config.toml
num_hidden_layers = 8
hidden_size = 704
num_attention_heads = 11
num_key_value_heads = 11
head_dim = 64
intermediate_size = 2816
vocab_size = 8901
hidden_act = "tanh_gelu"
norm = "layernorm"
norm_place = "pre"
norm_eps = 1e-05
positions = "learned+rope"
rope_theta = 10000.0
rope_fraction = 1.0
qk_norm = false
attn_scale = 0.125
bias = "all"
tie_word_embeddings = true
parallel_block = false
init = "normal"
init_std_qkv = 0.0265
init_std_o = 0.00662
init_std_up = 0.0265
init_std_down = 0.00662
optimizer = "muon_variant"
learning_rate = 0.0121
lr_mult_down = 3.0
beta1 = 0.9
lr_head = 0.00553
warmup_steps = 200
schedule = "wsd"
decay_fraction = 0.76
decay_shape = "linear"
final_lr_fraction = 0.0
batch_tokens = 131072
max_seq_len = 1024
doc_mask = true
train_tokens = 634000000
max_steps = 4838
dataset = "wikipedia_en"
MLP neurons of a small language model. Each row is named by its layer, matrix (down: output weights) and neuron, and shows model dimensions 517-644. Each number is 50 + 15 x the weight over its row's rms, rounded and kept within 0 to 99.
A block is one neuron, or neurons of one layer that tend to fire together. After each block is what it responds to, as a language model described it from the Wikipedia text at the highest values.

L4.down1021:49 53 54 14 49 58 55 78 45 33 37 23 54 53 67 40 34 57 63 46 58 66 59 27 49 77 41 68 53 30 61 48 38 72 36 49 24 27 78 36 59 31 46 36 58 59 57 68 58 41 34 68 48 55 63 53 00 69 55 66 82 55 56 37 41 46 24 48 42 57 72 48 59 55 40 67 61 35 51 53 46 23 85 62 51 78 33 59 55 40 61 50 67 40 46 65 48 61 57 49 43 51 53 73 33 60 51 87 62 69 52 61 55 70 39 33 60 81 33 65 60 26 53 55 58 35 53 37
L4.down1052:64 46 24 32 53 17 65 21 35 56 34 43 37 37 22 58 60 40 21 68 16 35 62 67 41 57 66 66 43 41 23 59 69 60 56 56 41 47 54 45 65 47 72 42 67 50 44 42 67 20 65 54 57 48 46 47 42 46 29 39 50 58 38 56 53 69 22 65 49 34 39 65 60 51 47 58 49 61 57 38 66 54 64 63 50 39 60 67 48 36 64 30 38 64 63 74 59 74 51 59 45 75 50 66 41 30 33 73 30 60 29 63 74 49 33 45 37 57 73 67 34 71 37 37 62 30 49 46
L4.down1451:42 47 61 53 49 21 72 45 54 78 05 45 74 48 56 56 68 65 48 39 36 52 50 80 48 52 56 62 80 48 68 48 28 41 67 51 60 59 71 42 94 40 35 69 57 60 45 31 60 32 47 56 55 43 55 53 26 26 28 51 42 44 43 56 61 70 79 60 49 64 44 79 63 62 76 52 40 48 55 46 51 73 35 59 63 29 45 68 49 84 64 41 42 49 33 59 54 40 59 62 42 31 60 59 49 36 60 22 65 38 53 64 73 35 41 48 42 76 35 46 57 85 52 61 49 44 61 71
L4.down1831:27 62 54 47 44 55 27 59 42 17 48 70 26 63 53 68 39 55 41 53 55 40 42 44 24 53 50 47 50 32 60 39 64 47 46 47 68 54 53 41 54 43 45 44 46 65 48 33 73 57 37 76 32 58 24 77 61 63 59 61 36 32 28 30 58 39 47 53 35 46 67 45 62 44 42 62 35 35 46 76 41 39 65 67 55 55 39 56 67 60 44 44 49 52 11 38 59 51 78 23 39 51 27 43 21 50 49 47 68 38 36 73 39 51 66 58 57 33 63 73 70 00 51 48 69 37 61 80
L4.down1906:73 26 49 68 37 62 73 47 56 51 70 22 63 66 49 61 57 54 43 26 52 68 48 63 17 57 42 35 66 42 43 34 52 61 67 44 53 42 31 50 52 42 46 56 55 71 50 70 31 61 48 41 55 75 51 66 42 68 26 57 28 56 75 29 35 45 32 56 64 57 71 34 52 53 65 61 46 47 80 36 40 58 41 42 55 43 51 46 32 40 71 37 59 51 44 74 20 46 58 40 50 36 57 46 35 43 35 36 48 39 37 53 59 70 27 62 25 38 61 30 25 96 42 33 32 50 51 38
L4.down2298:48 19 48 61 42 71 39 27 58 75 31 64 45 41 49 55 51 89 41 40 41 58 60 53 53 50 45 48 55 48 55 33 48 50 53 33 77 51 54 23 67 43 62 34 40 26 72 51 46 43 60 56 16 60 40 50 47 35 52 42 46 52 38 32 41 01 48 39 43 50 60 51 48 43 37 52 56 56 52 77 47 44 49 87 44 43 50 65 70 53 57 42 53 38 38 63 32 42 40 24 29 50 45 57 44 55 49 68 36 49 42 34 69 63 64 74 38 72 74 43 48 60 68 37 58 36 49 42
L4.down2481:49 31 50 29 57 40 60 46 45 36 58 38 62 41 56 69 19 30 37 70 55 42 60 73 42 71 48 43 28 47 39 51 57 64 59 54 28 33 63 36 67 43 54 45 40 39 43 62 62 44 41 23 47 35 54 25 64 47 39 36 54 62 49 84 43 56 38 43 35 17 35 73 62 59 50 41 54 65 67 36 49 74 16 56 44 62 44 66 32 09 64 41 50 38 49 69 40 52 47 81 23 62 53 60 73 36 57 31 40 68 71 71 31 36 46 35 38 53 48 56 47 61 46 35 55 65 49 38
L4.down2770:22 19 62 27 60 31 46 49 50 29 26 44 50 39 41 42 55 33 32 46 55 54 71 74 31 54 58 31 60 54 36 80 59 49 34 66 50 59 30 48 62 48 50 09 45 59 89 41 54 40 20 70 55 37 25 56 22 27 51 61 61 81 66 63 55 61 11 55 33 45 52 64 40 41 37 57 49 57 47 57 53 42 37 64 56 52 40 58 50 63 54 64 39 57 38 50 60 51 60 39 57 48 34 63 32 62 73 51 42 50 45 74 54 17 57 33 49 28 34 53 40 63 51 24 29 27 55 52
Responds to: Adjectives and superlatives, or their final word piece, inside a noun phrase before its head noun, e.g. largest, only, first, rectangular, spicy.

L3.down1555:32 32 44 68 45 81 39 40 34 57 38 50 34 52 57 70 69 60 42 39 38 49 69 38 06 55 75 42 62 41 42 52 53 62 80 55 47 38 73 47 56 16 56 46 40 52 49 38 77 51 46 62 39 43 28 52 35 54 50 60 29 48 42 23 60 49 32 36 43 40 62 55 88 38 52 37 25 71 45 71 62 55 24 40 53 52 52 58 55 54 40 53 57 69 30 58 35 46 24 30 42 57 27 56 56 49 67 55 50 64 21 52 53 76 53 41 65 63 71 53 67 45 37 51 75 43 71 47
Responds to: Final subword pieces that complete an adjective or participle modifying a following noun, often in hyphenated compounds, such as 40-st-ory, under-record-ed, exp-ensive.

L5.down486:40 48 58 67 66 52 90 47 36 25 58 51 24 59 44 59 26 40 70 42 60 54 41 23 42 34 24 57 45 47 51 33 56 42 49 42 64 51 51 48 62 50 52 78 37 58 50 25 53 59 64 59 48 42 74 57 54 72 48 57 54 29 55 53 51 44 57 59 69 31 49 66 42 52 40 74 67 70 39 43 52 39 49 33 35 60 61 39 50 46 65 69 41 59 43 59 32 68 60 66 29 85 84 50 74 74 41 40 60 69 66 45 86 51 46 48 46 43 63 54 55 39 46 70 51 71 55 34
L5.down917:60 56 49 46 64 39 19 45 63 58 33 55 51 44 27 71 48 54 50 54 48 60 51 99 56 57 33 42 30 40 56 64 52 69 58 39 47 43 65 39 49 55 32 18 75 49 32 53 26 44 69 49 39 60 89 90 35 46 45 74 62 40 63 63 33 49 67 55 40 64 43 64 46 53 60 62 46 57 36 51 49 47 56 33 37 85 70 56 64 67 42 48 49 70 45 61 48 40 49 36 42 64 78 37 58 34 20 44 73 36 46 64 53 44 63 34 52 59 46 78 54 50 57 40 57 68 85 38
L5.down1226:60 64 38 74 46 49 50 47 36 38 57 46 53 65 39 48 36 65 53 27 43 51 33 80 46 38 71 50 81 14 58 64 46 46 51 42 39 50 70 66 51 54 54 55 44 78 54 76 70 39 45 49 64 35 46 53 49 68 51 44 26 60 69 52 43 55 83 45 56 38 56 74 36 43 59 64 70 66 59 41 47 33 52 26 36 44 81 39 54 39 59 64 51 70 47 43 52 30 32 38 36 38 51 48 43 21 45 43 46 30 45 64 53 49 45 51 47 38 55 20 70 66 54 18 27 54 49 31
L5.down1430:44 61 58 46 45 35 71 47 09 45 35 28 38 48 57 37 43 68 49 34 35 43 32 99 61 33 64 49 58 40 33 55 25 42 40 58 35 31 41 62 50 32 62 48 33 33 52 46 65 64 58 69 39 41 61 43 38 28 54 68 55 51 50 53 09 34 86 48 54 45 47 73 47 22 35 46 74 39 43 65 43 62 66 56 57 62 77 48 54 31 41 53 81 61 14 41 63 48 50 34 29 50 49 37 73 12 64 68 58 48 48 51 54 73 59 43 46 45 62 54 59 57 62 70 44 68 46 63
L5.down2465:62 58 46 46 45 76 42 44 04 46 42 17 49 78 61 40 51 37 79 35 28 57 20 74 85 55 69 40 63 62 68 54 51 32 26 57 36 69 50 44 42 34 43 48 38 47 67 59 43 52 62 22 40 52 66 47 34 20 24 65 40 27 16 72 54 44 61 49 36 47 74 56 45 25 39 39 65 68 28 52 64 52 64 60 55 61 81 47 45 38 67 45 37 35 55 47 39 37 55 55 49 43 56 41 59 61 43 73 43 32 58 64 51 42 69 46 43 35 28 36 62 66 47 62 43 62 53 55
L5.down2506:17 70 49 46 60 18 54 68 55 45 41 51 65 80 58 23 49 44 54 40 65 43 47 50 71 60 49 48 44 38 71 46 30 56 86 62 66 30 69 42 69 69 35 53 31 57 56 54 54 78 29 70 41 66 52 67 55 86 61 54 50 64 73 48 38 58 51 70 40 62 58 68 37 41 48 47 34 31 64 43 34 83 57 43 30 42 42 63 34 55 57 52 64 40 51 70 36 45 41 76 50 49 35 50 66 49 53 53 43 58 66 37 33 32 55 69 20 32 38 59 57 58 68 36 51 34 49 61
L5.down2658:59 68 49 46 52 43 58 65 37 47 47 31 44 24 75 49 64 50 64 65 47 38 29 71 55 62 51 31 63 47 63 76 49 41 52 51 38 46 61 76 50 39 51 36 31 23 62 63 43 40 29 53 40 21 63 63 50 47 70 33 78 10 71 60 36 62 62 44 60 76 59 74 17 41 61 57 51 31 11 80 40 40 56 45 59 85 68 58 42 47 40 61 55 50 47 59 31 35 44 25 56 48 19 55 59 46 46 41 57 34 55 45 33 32 61 62 49 78 30 69 53 61 45 37 35 80 78 46
L5.down2729:68 56 38 44 66 42 58 66 41 69 57 17 43 40 65 57 57 53 36 31 40 73 34 55 55 52 59 54 66 63 40 54 55 40 62 63 35 92 46 53 43 15 28 67 47 29 49 61 62 43 43 82 48 31 37 62 34 44 52 71 39 31 36 09 37 44 75 63 28 42 43 36 60 32 56 38 71 47 31 47 46 59 34 24 76 48 47 28 46 36 30 36 52 18 33 37 50 48 43 36 43 43 46 57 57 28 57 63 57 59 48 40 87 62 31 56 50 58 43 44 53 57 54 47 52 59 46 55
Responds to: Tokens that come right before a bare verb, mostly infinitive to and modals (would, can, should) plus not, also, ever, kindly.

L3.down2430:47 71 51 47 43 39 74 49 55 69 60 55 45 47 63 39 62 36 94 43 51 40 10 99 42 47 66 24 65 73 30 60 35 34 43 67 64 61 28 56 45 67 68 49 37 47 57 58 47 56 56 35 53 56 38 50 32 62 68 67 31 30 64 58 56 72 85 59 71 57 37 41 49 31 31 45 68 24 09 54 33 73 38 33 32 86 66 22 43 28 41 14 61 39 41 44 60 43 76 44 48 46 45 51 58 38 79 48 57 42 69 51 45 57 56 79 43 38 41 51 59 34 44 58 44 70 32 60
Responds to: Infinitival "to" and modal auxiliaries that come right before a bare verb, as in "thought to induce", "in order to give", "could be mounted".

L4.down155:49 77 53 54 64 35 70 64 38 60 58 57 32 38 49 74 66 55 44 39 61 75 33 83 59 60 28 47 79 46 35 69 57 48 56 80 60 55 46 85 60 47 51 26 51 20 59 42 57 57 59 49 14 48 52 49 62 34 83 56 51 41 62 37 52 65 47 63 40 39 54 63 47 52 55 45 78 39 43 70 70 64 71 50 43 73 55 31 39 68 63 40 72 48 36 57 36 49 41 05 70 45 49 62 50 31 73 44 66 60 26 34 51 35 45 63 54 44 58 47 49 54 41 54 46 66 47 47
L4.down398:39 34 62 50 63 39 68 35 63 69 57 43 62 83 65 07 50 39 60 53 51 54 21 77 26 42 87 53 46 43 39 62 70 36 34 44 57 47 49 70 30 51 60 34 60 38 54 52 27 45 41 43 59 46 25 49 44 76 43 73 34 54 57 28 29 52 52 38 53 56 36 45 63 46 58 51 58 11 38 61 29 47 47 51 47 68 29 48 20 50 70 34 54 48 47 61 48 41 34 28 47 38 46 13 77 33 34 57 60 32 60 71 48 45 55 55 34 39 57 50 75 65 32 78 39 60 41 48
L4.down883:50 73 50 67 55 75 32 55 30 42 70 48 25 39 59 32 39 85 55 55 45 54 39 57 71 66 63 56 25 58 58 59 70 58 68 58 40 47 47 33 60 20 26 47 63 26 51 22 23 12 62 44 14 35 32 44 54 54 64 57 21 51 45 30 53 30 47 89 75 46 31 61 36 39 31 33 66 47 39 78 41 51 52 40 76 63 64 30 64 48 76 54 41 54 69 31 63 67 63 62 50 48 68 42 50 53 68 30 65 55 41 52 49 36 49 05 50 61 36 51 48 26 54 78 65 61 61 24
L4.down1023:36 84 38 73 44 43 54 45 45 45 76 30 54 50 22 35 52 44 71 41 70 61 48 71 53 42 55 32 65 68 49 58 71 34 52 46 41 48 38 62 23 55 61 52 31 66 52 81 54 69 45 67 85 52 58 49 34 51 49 53 57 38 58 38 42 48 58 28 58 50 34 61 44 52 74 33 84 43 53 52 44 90 50 48 66 63 50 73 37 24 84 61 54 44 45 49 60 35 49 45 59 65 53 34 48 40 41 29 43 43 28 54 56 63 65 66 62 31 59 62 62 42 67 49 41 58 31 24
L4.down1538:43 47 63 55 62 32 61 24 27 64 49 69 44 31 47 62 52 35 60 55 72 75 27 81 26 59 48 51 59 65 38 34 25 44 43 16 41 51 40 53 61 96 61 48 47 45 58 47 25 64 48 26 51 55 75 53 56 36 78 39 36 29 43 22 50 46 63 79 78 41 60 27 39 43 48 41 41 44 32 44 53 26 45 36 42 49 53 00 79 53 54 36 45 57 39 45 57 62 36 49 40 41 56 58 47 60 66 74 43 37 24 36 55 60 53 62 34 35 57 42 80 53 63 44 59 28 54 50
L4.down2524:31 59 67 48 42 43 74 38 40 57 32 41 12 67 09 65 43 32 47 39 51 46 39 66 40 53 54 39 63 33 73 38 49 72 26 24 47 30 30 75 53 45 65 63 40 44 57 32 63 43 26 41 42 24 66 50 33 21 33 65 42 33 41 76 63 61 41 63 64 44 41 30 64 44 45 53 40 77 50 11 67 37 35 60 58 52 51 35 48 39 69 62 71 26 67 47 39 48 17 58 42 71 44 38 52 33 52 40 50 32 58 24 34 18 52 27 43 61 86 50 85 74 44 51 57 56 57 29
L4.down2526:69 45 64 67 63 27 35 57 52 30 71 49 67 73 47 58 39 36 48 70 50 56 29 56 51 35 60 73 48 31 48 24 60 16 66 79 66 12 47 58 34 42 51 41 31 62 47 50 46 20 61 26 22 35 31 69 34 68 37 65 63 34 40 52 47 74 43 56 51 65 64 46 82 69 59 62 23 20 20 43 42 49 54 32 34 56 47 42 40 46 33 44 44 49 28 79 36 25 54 20 41 70 30 54 45 66 51 54 71 58 41 49 36 28 52 54 47 63 43 37 37 48 51 51 26 34 46 62
L4.down2677:34 60 46 48 61 24 65 77 66 43 37 48 57 78 54 84 68 45 46 27 69 58 29 66 50 71 75 62 45 50 51 85 24 38 38 55 59 45 52 52 53 39 59 41 70 71 70 39 50 49 14 33 19 47 63 38 63 50 65 55 36 42 46 71 42 45 57 27 62 64 54 18 76 56 44 57 62 31 38 40 52 44 63 56 59 64 78 30 29 51 49 27 45 58 46 52 42 52 40 51 51 47 59 58 55 48 47 73 46 53 41 57 41 74 56 17 68 45 44 47 43 28 62 53 47 63 58 37
Responds to: Infinitive "to" and modal verbs (would, will, may, can) right before a verb, often in reported plans or intentions: "agreed that they would", "supposed to", "in order to".